config.yaml
n_layer: 8
norm: "layernorm"
norm_place: "pre"
norm_eps: 1e-05
positions: "rope"
rope_base: 1000000.0
rope_fraction: 1.0
init: "normal"
init_std_up: 0.017
init_std_down: 0.0
lr_head: 0.00498
final_lr_fraction: 0.1
steps: 12269
MLP neurons of a small language model. Each row is named by its layer, matrix (gate and up: input weights) and neuron, and shows model dimensions 576-671. Each number is 128 + 24 x the weight over its row's rms, rounded and kept within 0 to 255. Numbers have three digits each. A neuron's up and down rows have the sign that makes its largest values positive.
After each neuron's rows, "fires on" lists the tokens most often at its 100 highest values on Wikipedia text that the model never trained on.

L4.gate2105:138151151118150117138086144168101117109136145134140128108157158119124145116158128133092161131155173163131104114135142073127146130112114149149142111165133113149135117117137139123148126163119170148144127125166092092135114162169159133169129154106121115121118119158130156130117127136145133085
L4.up2105:165152131174120124157135141130114158085116108074109164141177112114165135136134147148120099159148105115110113156133124083085077131101143093129107108114099126138152112142146116111146127151161109115154165154145103149128103152094163167093140139134120100133158167116098168117141125144126127131
fires on: " |", " (", ":", " have"

L4.gate833:143134103120093106159139153121107139141106180148149124132144137136116120111182122148095118118053100136120109103128161105098135141180147108184103087158167137114138127104154156109115093142138124096113102122109121120090121147118132117142168141120145126084156127133121124127161113108124136135
L4.up833:107139117151117150121134052119153130083135099139104134142133095113098159135132171125074137114129141120128116139160153144117159134131125121136100170142118136160096122134133128127139140133074091140166102116136139125120144151136133129167149177178174162148163155080135137140157146093120117087
fires on: ",", " was", ":", " U", " year"

L4.gate1965:150153107092100126080153146180146138141128116133102100122109131099159086096094130109130164132095137126126151152164087135120124138111134141172122165121129158134126117079177106100133140107145120105126116077107144089155155136153093116136140129150136105160083100133133140114075157127124127110
L4.up1965:147120136127119128147109136128159098103175112146121150156152130111144131180102143120100135101125131142093121120165101124157141146144132154109106101146129116142104111109124141157128132138121134128088121119139124138137144135098111120139151120109132122113122148162138129115144127188096090117
fires on: "-", "\n", "–"

L4.gate767:141125136130155121104179131127136154104167164143094066091103122108103149128092131115146097160098125172125074118144130087130146161171139140173128136146118135095124147047134131105153102137110128134149092161132099157099102162115137104137128128103121075120131134090134202120121112113128076105
L4.up767:089100108146159136147106116108169108132184126117109147164144150089121118135128144122134110115123136133123128138141158142100129139115101166103146139100119107159107130147176134135101117136109100101096144144133116130136125148126131153146086131092164127124117092145138110077162154117144113152
fires on: " (", " '", ":", ",", " \"", ";"

L4.gate930:116135149148135150140147159115138147132105137105110158124114147157124153147129119113111136112148124153161122125105134121163118132122084107143131072137143110127131153096160145096093156094139130125120120107131109144147147115108162146078161114144109107136105148128121113146087121088115083112
L4.up930:128137126152134117146117099109140119132149144113125154120123117125080144158133136118175168135124104109146087138076088103116171162114139134091146121164080089154102140133132123103173132116121172165113150137125134142137155085141138144151131133151148142106137134173153135168131122129099107152
fires on: " =", " at", ",", "==", " At", " part"

L4.gate2726:144168159124168126155108181132168142166094140171093083105137113102111140098125108126132132151089099126162109122114056087110070105114121139132166115153129097142163144083120127140117118107121190130123118124139079104135122144126117136115137127167121094109137118103173123105144147120126150100
L4.up2726:136125088095164137129147094151155121109115086128098158151121076117134111118132136111157179088127165089141096162095116115139115141154126084122102134133096124145190146134148123122127081117149166116118097084156139109131140114108135150110071130139118114135180137191111111064127147053139096129
fires on: ".", "born", "-", " born", "|", " from"

L4.gate2688:185082132130108125094094134106196146087160124130094104127139143130121150133163150095120147104115116085119130180126125108078132115086130121124132143140140131145107125119110133065143156123111107115125177137171118086179168096139100121131115114120148104140109045128145128100125129101134135142
L4.up2688:115125149119122148143127153138140104158116104157122190126118136111158101118123141143113116077122120123124124114151121145157118123146127154123127106086086151145111110119114116144154094097088125150131122127103148109107154121148237113137122129133092143140098128104164131105101134148122143113
fires on: ".", " ft", " oz", " |", "W"

L4.gate950:140157145097104148156167175134109119149163160118108119121122109147125134060131172126103134095131164097134140150154117094118134151112121169130151152126156125097169139093140111116135076156140106108122158143140110111154142108099132123130141167159171147113108157149115101148066112157099122185
L4.up950:099096148132116117137102119137124147130135134101111130113110147148139144118082188144144100144117130091131129168116104127104098158138134143137091142116101162149166142130184131144113131115105120119133091088108143112130150190139144116157180163168120147122108096126089124153149133119111178135
fires on: "-", "/", "th", "d", " Gold"

L4.gate2369:139118145112128119164130141106158146130120162163146114126133108127169152150113131101133140112109095144176118135117121100151114172093154117155131178170126132093154149105129151109117089127119118057119131078116104113121134149115131102132100098133102113178128121121133093098104159124146121180
L4.up2369:144114107159118138162089124159149141105140141121115107128117182115101116130112129135150124150127077153094150151107150076109094139137122122141130124149156130117141154107150120127128129113142141132076138125116128097094124181062135131113135160144118112110094143098128118151135127160146109102
fires on: "/", " per", ".", "th", " a"

L4.gate2197:115146090187137107143119134181091111101088151116131095116138123128163101121117083095100144123103123095147147121128164105113147087117138136159114103149134154142110120122105118087130134117127128136147148114078170123150080127158117119104069136100090169111188130175112136119083116165091121085
L4.up2197:144114131119136176139129169141155149134132172136146145097102126101130138137114110125085140137104071162147105106118145123112107148139114128155126138126084120111112117130114141114113184104126166120137141090134149150146091120087145103103150119167110133123156120136174104135113113120138155128
fires on: "A", " on", " On", "N", "on", " home"

L4.gate2446:103131121121129138106144119119108119067113108166135135131112176160169089102142107145113088146104112114141097102100098098054120157103151135119128135132156109130151128144123131154129160080134112089144167149131162122125129120121130190118097101127126124138157140153132080114124113098101124088
L4.up2446:137126169086131115117145131119123131124152151103155141116116119121124110131090122153108091154133138103136136130157123105164083156136154138157168120109112127095131188062117155114106136092095146134118125120120136131134158113105111163118136132120116131114101162115085124160135139100083130097
fires on: " |", ":", " –", " -"

L4.gate472:178152147148103113151104124124141154116108111123097119119165150115141159135120121113088160085075112138118124118133120126158113113128159116115136142137116116117164135099151121101127123113126109121141116121148137135139124148099149115126105115147144178142095137097161101131101176106122099120
L4.up472:175149135112096115165148127164143143130142099096133136082115118131148110108110190108150128097071145145117142122143116132165128113074153141116104102150120092130147098117169094148100136109170108116143138130173178141168112096099093147118111129186123146128134156127117066123163063108089102108
fires on: "-", "–", " |", "|"

L4.gate1390:135145124122123099140160135165150144097129146093131132105144132137125155092101165184168128093155130126143121118146071140149116142126194128151177072158135130112145150106157079140216125138160153127106145150124104079125107161161147136135174140124144121137122139116135133121110139122143132091
L4.up1390:096174150122128157131167093149110122142088116127113122133135141123114151123123132135079105149157143100146125137125166148156133126127128143132138113150103121134116144143113137137146122145118137122128135176094109107122160165096126141144153157145186149115111145147156120161063124114148151152
fires on: " |", ";", " Goals", "."

L4.gate1036:136158151105160163130147145154128131123150100092110123140072134119093117124125140140131105111104113170108101106117143163128146163128168182114123136109153144144111097122132109119116061128138147130144145122182119130133130151118157156096138131151126126103108114112168103138093114086118116106
L4.up1036:165134141118125100128134112168096157190125084085103101099102132097100089128130112110180136107165135132084103120157099149149122134148128153077139137146161133132123101102142141103132107097099103135152120114075148132143109086159103128132093091140125106135147109124147127103093076132102089123
fires on: " |", "\n", ".", "\n ", " \\\\", "|"

L4.gate843:148154130145096146065144163146075085122137110097148150131113126137109076141122141115169111125146098131115120108124085149133121179108109160127160136094099161122188144128140135115130146108103105111099153103108133177128125126108141084123075090116147105103096117137056110106124134137123156091
L4.up843:121142139159151120142182138122124117130131110058140094146152084139109112143133133125111116143117145103148113155100131141149214135141178148111116145123165154152162129108104157173140101127119100159153113107133111146189175132155180133082162150138118166116172157027143158134114112155119163116
fires on: "\n", "-", "–", " &", " and"

L4.gate967:115151137137127138133121124105139135139117128127124116137102126176127164135153100143170109122143095127119161113138093130131145120125150163164169107110124147115144136132084151140119144115106154127146074153135120072134141125137133123096114113146144095111151086146116115140120174122121125157
L4.up967:113143137092095170114163098110164067125139112131127157118123128099121126126149096156152115132137147140123136121131152094116140124151169116108125120129134111117150084151136125090121162138133131157159092162087082108132179171134124155118123130149124101129173110144127129120135135100175165125
fires on: " |", " most", "|", " much", " that"

L4.gate1008:166163130145107112161084060135129077103117132133153131128124121118145122115163186112119123155144126103103133124144102152150079143114134164148135086152149116091130081109117083124137117144111109123129117109153120141110116147166124152108133147136110127131072104110142152115122154130089176135
L4.up1008:123118153112163103096105093117145116155126135161136139115093147179141123114121105131133152144123121167112128170121147130159110110125150142157084106205109145095114140114124163131148108121149114106138128163101090145119100122118101120115146129109081178130127135116131113109129140143089106133
fires on: " United", "-", " |"

L4.gate1493:149153103169129129134143109102119145123179171092139137131087126132139122092112136135156135095066145115130166120111131113117157077151070139131155120128159142124127183145130090059097080134127153127129111092089152151164106127167099181146110104121134140144072109124138147159130148118103142182
L4.up1493:126154143102132144128143102154151110135177083119124120114121151150165103154138120162126125165104111138148143135131082137156096175134126090157075129114095130148112102090151129164092123144150080134118138154094141140132162166127099108111139117094139114129130174144125161148130119178121176114
fires on: " |", ";", " —;"

L4.gate294:117112156106155141110163129165155133133156121079102096121161139117154126166115126140143110146082137147096113146090096129112088185105127165141095150157086149121120104068191137148111112118135159164165171105085111170161118137116122129138175127162120142101107091127155127108150120151088139135
L4.up294:126059138111122144118170095062169123119149113147101146173130124157122118117118170160085124109153146167104160105138103125154113136134101119138142090154089156157109088103113124115119112146127157126162161164099127110145111159149120159130159124111145128113130154150171133108138155131093121138
fires on: ".", " –", "–", " New", " —", " "

L4.gate1069:109096139128138102140112106129124130092096083137181133133131144074137126122120124141116158154149152193111175113104125120109100188102091170100174130192161187126155089099138128130140150152082164128147139107139118164148127130153132111103107124158095172121055127156123111126159132097113105105
L4.up1069:105162115120083130142147124137137096136062068161147146122107135105176133158105132157124137152134149155141119109121160140073146133171109096113105080150142094144083135144078113144117108144130154148121104153103131148136124130140100140118128163115114149095113149139144145167132154192140129133
fires on: " |"

L4.gate2172:148163132135118088117133146132120154133124167161116111121099115130091076110113144176066118117128150138118114083146093070133145147124142111154161168139099120094131154120152114127117140119129091059122130111133144115142152095161153104152136108120141133128095131118111159140134162160110151120
L4.up2172:128116134122144121167153151122161138129150138180124110095137135126160136142138122143110097154160120137095098149152120090119204096134135153141139137133076132043116146172137129113129125130102114139133139122136116118110131112148138078154076127129099135140170189145054189113141106151117126150
fires on: ":", " may", ";", " 2", " |", " sh"

L4.gate2551:080128115235164080084127114140089140114138105118104133110128133140098105178115114139176133130145135120132091117140110137112098116136136155124131095138140120124113127122103144101098090135108138105136114111140100096130104146152178148116127097117085140151119111138136137125119101128120103113
L4.up2551:132136112130136129140112109125109145128166129179184121126117094154131125135141166111131168170118135152104132105104096119160128094133153111102123155166137104120159084129120172133173160149160104155119112076096154132119135176074097109082115170120128113114172175118139153107095129164142106104
fires on: " (", "|", " |", " wrote", " said"

L4.gate360:126156156108146113158134118132103122157134127119101113153103114146113125114103098145104134118092083127151112105138104172082138099132143131162158134122125152199156141110135144138099105165126132126164132105151100103121115183157151169131139156103081127103097090141117111111097196124099121084
L4.up360:104125154090112156098103101132095093142139140140099153106136141089092129110127135158165150116094171140136145128129067139100092137148100130095151109110108138141129133092123100100159154129082121112168136146161153112124118126141129161128126096144113155131111135141141142135139120148105134153
fires on: " who", "==", " that", "–", ")", " |"

L4.gate1050:136166107181132130115089140113154144109142133134118120163110177120151108096103157098112137177077125107093146092137122115106153084120149131145131096085124145142118123140101105084133147134160115108111152107129135119160149099134134128141172103099169130122119110147111170162140113154105097186
L4.up1050:120121090081117164133141162141138154106135106119076150166108091106157106150163203122134090158103122111139137156130089142105127098123130144086120134095107093084149160133143105114162140138158155144084177118130118149141118141181117116123112093087139167105124152114094144116122084146140087119
fires on: " |", ";", " 1", ","

L4.gate2635:160133142121139156131085147172113142135105182166113126133125142146145157156100158096132093135150098132111109106119118134108095140141120113149142157151139099112109137079152102105151104082067126150095086093096116114123091114164158096102144098128151102082130134140141111108123091145098144148
L4.up2635:094101127120129106124125150111166142138121156140101147134140137080126144160119118096125095168141179139143114101135144139141149110057092102139143176102127168181122090134125083131124132113106147140117125152137112111156148158098150124109123141135106119127134094134139146122135098140129124131
fires on: "-", " \"", "th", " (", " lower"

L4.gate1969:097112140127112116161131164178145131125148135158132095097115112185100138103103114144126122130091085100159112158163105145124098137125129090124162079090135096135107133134184133138141107106126151111133161116106142116122106094142204138135156172147118168101130121148119107135124132136119142118
L4.up1969:113097151124149126115150129107131115081130101105134131111158069135128067101129102141107164129131148127152143100094105146095116083124090106128097129116128076165158160125133154095122121129131113136168159144152064128145122138121106128114133137100127092140142119150147168103109099152126094132
fires on: " |", "==", "\n", "==="

L4.gate1707:095137101094130161111131112132184156112142151139089131112170115150135137091105123111119131123111131157155140097149130133122149163145126142144173093131077142142119140113089116127141108108088123120129124130128094111136148138111147119127133127112083102094135131190125127069118115139108124143
L4.up1707:071143110125088123126151094139094112111137104167131113152146086141117165108129138133125110106111142105123150172128150142090102125115137136116127079113111131159095114133144136110089136107100138126131135120125136123114154113140128149143141110085098093136130133146164091147117163118126128149
fires on: " —;", " of", ";", ":", "\":", " —"

L4.gate999:113109137148134144161119112113152119123155080064106125073135134111138105105127127109145124143137119120063130148111123129146146096100107159159153094068119165141138140117095139093134192129119170154139150135145122132133121144126111131135133140125122142133109082162145117179098137151108118134
L4.up999:111118139145092158147149102169115130117163103104092143128153100139133120138078108126122161114131124141110109115139113137132160152126163128158167147152101143113117167131168135136086108124116113142093135119129146111128094164106056134123140132130107081167170110105170114172144134136134119124
fires on: "-", ";", "°", "″", "–", " in"

L4.gate207:098112096132070113134077148088145132148097160171113143149144138137136139091124102147118143089116120113169123114150110127153125101141133168182167137097134135156156169155135110098123116103111159114098111166104114151147117114138117145197125148131136158133114131116155149146085123146114107143
L4.up207:142137122102082172060125163137122149092140143116151152142158142136153124145124137119122090131138095169157146112130138118129106124110122141115127126110127144151082107145163108138168096136137111081131139116093140148124120106141135144131129128139147124099110164116080117102128117128129114118
fires on: " |", ".", " .", " (+"

L4.gate2628:134113142104114077109115137134160140122152085118115110112115152130156099160131112099164155121134088106090148111141132141117136113159114144069143146132097121140127091090163144113164126135101098140135157152114102121156124155080094138122160053159158126107093166115135149162109169130096138114
L4.up2628:145216125107125124119140098148123119151101138119158132113145117114082069185134127160127138123114142079168106106135163183153127131126137175135175127138120133139107114120176184120119135136095145148167123117141177104147192128134100105159114118135141124121096094143143112142093123119136140153
fires on: " |", "|", ".", " on", " Ivory"

L4.gate105:166105125129092186106136105163133131164137180139108097109098130151087124133129117130106141161126159141125108133101097129127149138106112119143120132147153165132161155107102144165189150145125100133094073160150126094133108170093136088136079139109120132147155122102129109131135155098135145161
L4.up105:145114126105072125130101085124116130189121112113120107135141093108141131082133162123158143089144095102130178157159143139117146160129112140098116068114159148120115143123120163152136132148109084147129126160140136111114090118108156146125139119103120153160179099100106112124178167111123122133
fires on: "\"", ",", ")", " A", "."

L4.gate14:125110172123134114143163126129158166136155109107145127087097127092134113111127154145123112101138126132137096139118155124154149127112144126105140177136158160131100143065074117136152150101161109125165143130120099113158180113088156145174091141160139090130098161133154139173118158112104138102
L4.up14:149127138151177085180122126070108108146125142109111148133103152109108092144095107134102097180118116121125107102123136128117121120148135124167120146099125101157081137093166126126121151118164116102124098143092112126138115146160118149175151111140133084139109137133155173139165149132097136174
fires on: " |", ";", "."

L4.gate398:155126141121145099117110148132119129101091132064152125158138157121123123126094155129134153124134162128126124061157151124138117150106134113151141104087116116112139123134163144124121062105085154146103127141148078154100093136167153098127128160160126120127107121142122127142093129082102056117
L4.up398:115092171133146107134159108116132155121148122125116110112100088119088126148121182134110121134083148128121109125099129122173119138137136145099130121148093140189139110117161072170134138155112117101144104087157135114122095127092141157128083163106126086129157124140117138113151121123105090132
fires on: " as", " and", " but"

L4.gate179:146130105123145169128166133139102128148134118130133101113126109147127140093102117127172136133128157131137138079135134097059099103099139141093140115147124116136151121101112143115125131108164107109184116151162109125115145145141120202124149103155153128129140161112157120137122116143096114137
L4.up179:078117111143108123150118116153130153103091149157144116107126140103140146082124139129133113111101190130151113147089116151145084106108137125073152125112182094157179098151124171139108107101144137101155140088142104162158137148145101173104095123106075132108117149119128110168139124154078080141
fires on: " was", " |", " is", ";", " being"

L4.gate1937:167118125143122129132114088140146107116107132075174130103128131129085124116122164082148107133135118124118136136113153122165136128126124130136176091105113160096134120116117095114130142126117134155117111080109063116148145120138144127117155160140150102104139143092126130118113125106122109143
L4.up1937:161107112129135129119115161102138107151121095152133112131092100172124100100165140099146112107075121140128163137131135141154101113118156123133064134091134151124141150131130123144105123154157096140133114145116125172131148148100107160139123133159141125097153129146117092114148130125153114187
fires on: "-", "ifts", "–", ".", " Barbara"

L4.gate2426:127146134122144112140116135099116167110093142144106145137118133147138111141133166115096098101147093153121145144135138102126065130101144107154122119091159088140150129097106166140093118162108086106102112112116107151151108135141104147145091167117131148107131113164086126131141125096121140091
L4.up2426:162157153108094089145126151099133170106138083147109120110185157116134149124075157172134111188096166185170123151123108146148123123153108115145128146115077122144110113105122150168137111118109123132125096081117076137112125135137108190123162127094155163122154151155078105119168117080119112121
fires on: " (", ":", "—", " –", " was", "."

L4.gate2418:138138127150160141087151126158132117174149115098148131143109150096148154134149142147152125149141144133134128159099084163095116159104146121116126119157130138086121110102173088095175122118124082135099159141119144110102125155143109135153161102144104131097158099129155165137094147102106131130
L4.up2418:120179160112151115138121061129130182163120118098161136124122132142140145098101127125132157144150137143139090157126105150161124114115131146138161129129118147110077113082167089135189123079148088115153136099170091145157153131123155182137166140144095123081106135155130117135103108120097125133
fires on: " |", " ", " —", " -", " La", "."

L4.gate473:115094135171143090160122133105117102128132123142180143118101131087108152150081147107094096130120100128103126116108098099152143123140163109123149122133103173151136127101136109100170132084126102142081146124132108113114157090144100117152126137102148093132097118178117124118141153116075143128
L4.up473:122110110130148138128126129097122133123120132119169166154142114130130109101091155130171122159117178136158126100119093117154127117134152129116114143138129095126129113124144142139083117115115152147147149139192145124108077124139116127105136159120125130158127110135110115107158125118114169122
fires on: " and", " or", "/", ",", " &"

L4.gate1164:090150121141142127106106157161141114137129110193148119108142123101143085102093120126144138154145102108153128159142082103104128128115134123125154112131130160117116087121118145119167111133104154110117143088149116115155109106124134119108082138173106084151103127151116107129129095138094157138
L4.up1164:131102113156125112103150101157146127145147106150144134149120133086130080115149140124154101113143144162087143147126092141171122110141082066106158150152190105133122134132076125108125089112102124152128154097165128118144134127138098148097129118129152131118101096151101128132135150116123157139
fires on: " from", " in", " In"

L4.gate2223:172133131118163098132105118083135116098141102118164127101119136123124135122127137124159163165169147110148131139121096080152122153119158092108095146147138113124118132141089128132136128147146126089150108104138103113100106113130137187118127145108114133117111104168110094118134089159155130139
L4.up2223:172144148155127147169120141115125118137168166133151116130123132112160150085139141103138162168103126093117127135127149131198113156146146092158104109114150152129165181120159095119144106141160146126107127143109101129128145139113106125136110155159133153106170112093131134111118105174119102191
fires on: " a", "-", " in", " (", " |", ":"

L4.gate2357:136103129135114097094125148130146157122146065131137132139176112115119179119084157119124134153130102121142150143133125150114073172110119162092149092138120114127160064104156156124128084127126160158091157114087119114139129132135127122126141104147151131172105139144126094193105156130116177120
L4.up2357:123116120149121133158120147118101097148049094151109162136157131127102165112126130151112140133117117105119140117092114158104115134125129195147099185119127126124130117106160124162131122088077120132093095138150126119116159111110128123088130114176110136120108123107140137123097153134107150123
fires on: " |", ".", " 2", " 11", " b"

L4.gate540:165155137136150152133133123091134160137138137141160097087127152117115131106153138168182150118153116145133169106121129131141124122125142135127152173095092127075155117121121138148083150156113094083122101143166071133152133116115130178102100172141135154102175143089117141114129137090116133181
L4.up540:113109123175116178133130120118102132191097117115134112097106158082145131126146129111153097082146181087117076113129124131132124088122120108126105118115117124138114090167138132185121134130094133131106140161114110095152129161087126118074121136112126075119112148127144112113099100130117143148
fires on: " is", " was", " are", "\"", " Awards"

L4.gate2290:145117118082088130155150132145092127153098153107106097111117139160135091145128101152099112146127128168114122069131121164102097126110090140120132107166126147121117107129103158129127147109119091164137095140112119110146084126099123190130114152073155132112109166171136152128142155094141100138
L4.up2290:103129102162121139151147127132135174101100103141119161099139105115119144132179104142125159099150171138110154141144133119114174110128115126119106105130097095153130114160113106113139127125152122138124138105138117134153144112170144132120125072111142154129102134148120101120137102121111099181
fires on: " at", " At", " Operation"

L4.gate1216:124157132122105103143132114108121135108120127136107101106129150164116173145121151127135116143127113117163100097166117135096133116150142127135167092141127124093156124116082136143149137141149106127120146120146151138159104137110123150091149163136113058122141117125115135153116157121111069085
L4.up1216:124177170116131131109113133115143124132086153179137129120150113109152153148107108103137133120120184139136130117154159145169128096141141146114184128099090161104096150103160121152131136115110124165104117147150125136101089119134143121130128129144159083139061117084118151137121157115117085145
fires on: ";", " |", " N"

L4.gate1525:160135146141128158111142134139097136129141166132152123114148136095104133114094141144078115172108126154131138065150143152177135166133145140188176116116123126086156114142160104136130153111135161121124131120107109170107105131153071111099171124135112118115087134099139112164135127090126119156
L4.up1525:116119131161144108152168192087139167086162112141183137119117156174133137141111116114099131157142142138134117085094107120144133086142162109122122106175063136166162137116144064130137080137122152129147143128126096125074110133173110146113127136087153132115098094093133094079153121131129135198
fires on: ",", " and"

L4.gate2191:155123137126127118150136146135125109125153166127138120098140139122114084124112144138139096119121124214116100117133128103091088151086106104153146112122157161170175134121112146118144128105113156098107136144123121151178131114113163055147120153146128131122111172127171109145144158133167171085
L4.up2191:118165137150140111127093139128103143136069081131108165157129098142140135170130092108094144128140180138140095084108144150121140097149114132134136092150088141090112102120158114132091108147103085126125137102140124144123127123144106170115117154110113144102187128172191121181128105121133170111
fires on: " |", "):"

L4.gate759:133141094117103139149182089144127177148144114130185104087137151131126129107107099146134116184071152117150120122133125089157148128137139143156118104118116133114123145171166134076175134107165147182141125133142073140149069123105124121125156139106115149078105116122137110088136098172119137185
L4.up759:154119159097159115095140178145115121140142162135165113158123121147129117063115150104106120171195154148082186139117164145150147132163135122144083096127142137095136132157115138118122116129157195121121112103133112157180086122123110121119104149144130148149128151105180159093138126145106114123
fires on: ",", " February", " August", " (", " January", " October"

L4.gate1814:100111152146159082106129104097144147128149104124113106087148146118153157128100148141105156132119171148108131139144130118153121144154128105098174139131119138111116111060119162118150129127131133130134062038155097167144116135126129104129177121122108179133107114124137143151130142127121109181
L4.up1814:100135124139152104136146102120132149116086112123151118134145142155175140132134135125131119147115077096110134110162136104135088108082097129121149114140141118153130120132105120141128115159100157140106112091105118117135105173131111137137098135100129131121113137162166123130185144133107138136
fires on: " |", " of", " –", ";", ":"

L4.gate2260:142116185094152140101124150113112140159150142117139145117116188178128146158121111128141118175130119142136127083138131113153099139071086085133116143160143126162136146104141118125123117109110176096113138100114102111139144119120137156094122135110090166129163127150165123153117127182129115117
L4.up2260:113165123130155124127133114086124093151161138099155139144132148139129149147124116124137099114153143071139121148117144121141112161129147139129125124177158120049171185068136146140123115092189173184111135076119094136133122163136181116132107137107124119173174089140127096183136119130137113202
fires on: " |", " as", "-", ":", " countries"

L4.gate2064:141059122139099145099150132141141164132093128135131133108062093144086099174143099112116128138132124124115116126138086115122127124150090130126130077128111104140124145111104151131114121123140111162163152136160117096140128160158142128152168148134136142146127129149109130108072098106113113124
L4.up2064:127110135136135174132089173114138101130127151118119112155067110099096114142120122113126131136127089112119119140130132206134131144107152105141136101087159150086115099112142159173116163127150096116118116136119124096140133132107153139130117146142103128140136140131128096117142114097107137113
fires on: ")", "}", ".", "-", ","

L4.gate421:126116148111105136108154145128174146142143129118131128107084178105160137125137129104111093139112107152121114131143062126121115139123155126122117133123129134185102124091192118154173092130156142118121119106120074097125132146144127171116108107140131074131144119135130134135164137098107141154
L4.up421:154132118112103140142129151187197139125137119104119088174126128131081156130153126142089165142148148119127107127135100135143125145088097108154110118106156098159119154129132134139129104166102043097127139160114113131105158130090159178159121123116130152139087106153167118140126122121110150104
fires on: ")", "\n", ".", "’", " \""

L4.gate1526:138159126165140144092152167153166135163175134148093122127125142100149109131056157108146117139103140120113129142115145127137092128122148136150141133133126149137155113095179131127154114127150105094127126107158103142103100093108134081162162102177144087156174144098143104110136142071086107132
L4.up1526:135085117124130113099143147123106106135133136159142152117180143174107127128164138128160134082180116112124122128168060127080119063125109091126132137150127111156152117145146124112128103153169090124105113156156138128142124131128098119147106174151130135142179137092093137133133134106106113132
fires on: " J", "m", "p", "h", ".", " ."

L4.gate1048:157122143124130176144149123102115089131166105138110140109105121103114108141158218148165113139161145116091136187147118125157129109138134134126169092114132159105107130128134095096124048125155109068116131169145076104126131108095130126159131135150134120125155110113099181169111174116156132115
L4.up1048:139083132151116100173161128134130138105118170105092129105149096070105126165124124095128121130169141115126109151139129093096119097108150133137153149126090183131131149147123138094151169135152122165138094124154093106150141193130060118160094113123129124127150117118157124126160091121118102083
fires on: ".", " vocals", "-"

L4.gate1579:153133107156143132081148185124089125125102159093111117122124153184148091107128080105122149129092128149117164130141146158112122177122154147145134127124123114140130141103112144122116118108121161119133118106113188122149111151166154110118113123121127119149114144114147112166126117131105129096
L4.up1579:135143126150116161140162092143136123124107109110105077158143118112189104127144156157122156109141117133125131106193170152127135109118202123133075146149137132083157120116123182064088096147142115140130143061101183143132136150161123151134206138136104145081171134104170150149156163126125147137
fires on: "\n", " home"

L4.gate2259:143158177147128089145109131165148132148143121122122173131153146138156104092172129131136112155123157124128128151145118138101146108161137145147100164122169152110168113126151133080136131152126104096122128130158123134110163156088162132131123091149152105129130100070113133113071126115109122151
L4.up2259:139134119081171136153113116134151131105148193107096151089100156134113132170110123174139097113120150163146120146092166144071116156113101201174121121125146140131119126109170162192155167072174145145134124104153108135116136135127105105131119120098095145136108132134110140179128130149132148094
fires on: ".", "th", "st", " D"

L4.gate259:131130125132182137140153137136126129104091152146144131106085096125086113116093159145133108139116131102125083135091120126109150122133154150123167116128137131115122128093148130111137154102149138093163135125152135151118171115142151149102116134129162070111086132149134083146136167093143147093
L4.up259:115178107112101132099100094152153127139128115147127110133126156133089126167141124089115120114105135132119118132185140142149118154088167091105123130115163138147179133115143140097159115106146122117112139111123115101126102129125138124145122127154131140158152079133180108126175120123125125181
fires on: " |", " on", "|", "^{", "\n", " of"

L4.gate392:155134173162111124125125120113177124151107110125143125103106150128109125122106170146128122135117129166074107130141135077147064137097085172137182153116125127128144116088087125108113104097128109087152114135166129123141114098080113102152086144134123123172104103125137153152147147088151156180
L4.up392:154100130139125141176135084128105137089144071084117143151101141157143103130087171146147127144144128079103121113137124160147088116166139103116099138115128141189115130128120131116177116154165116069115099076130102126108160129139100115142137116135125114125113081092134176107090159104094123135
fires on: " from", "|", "."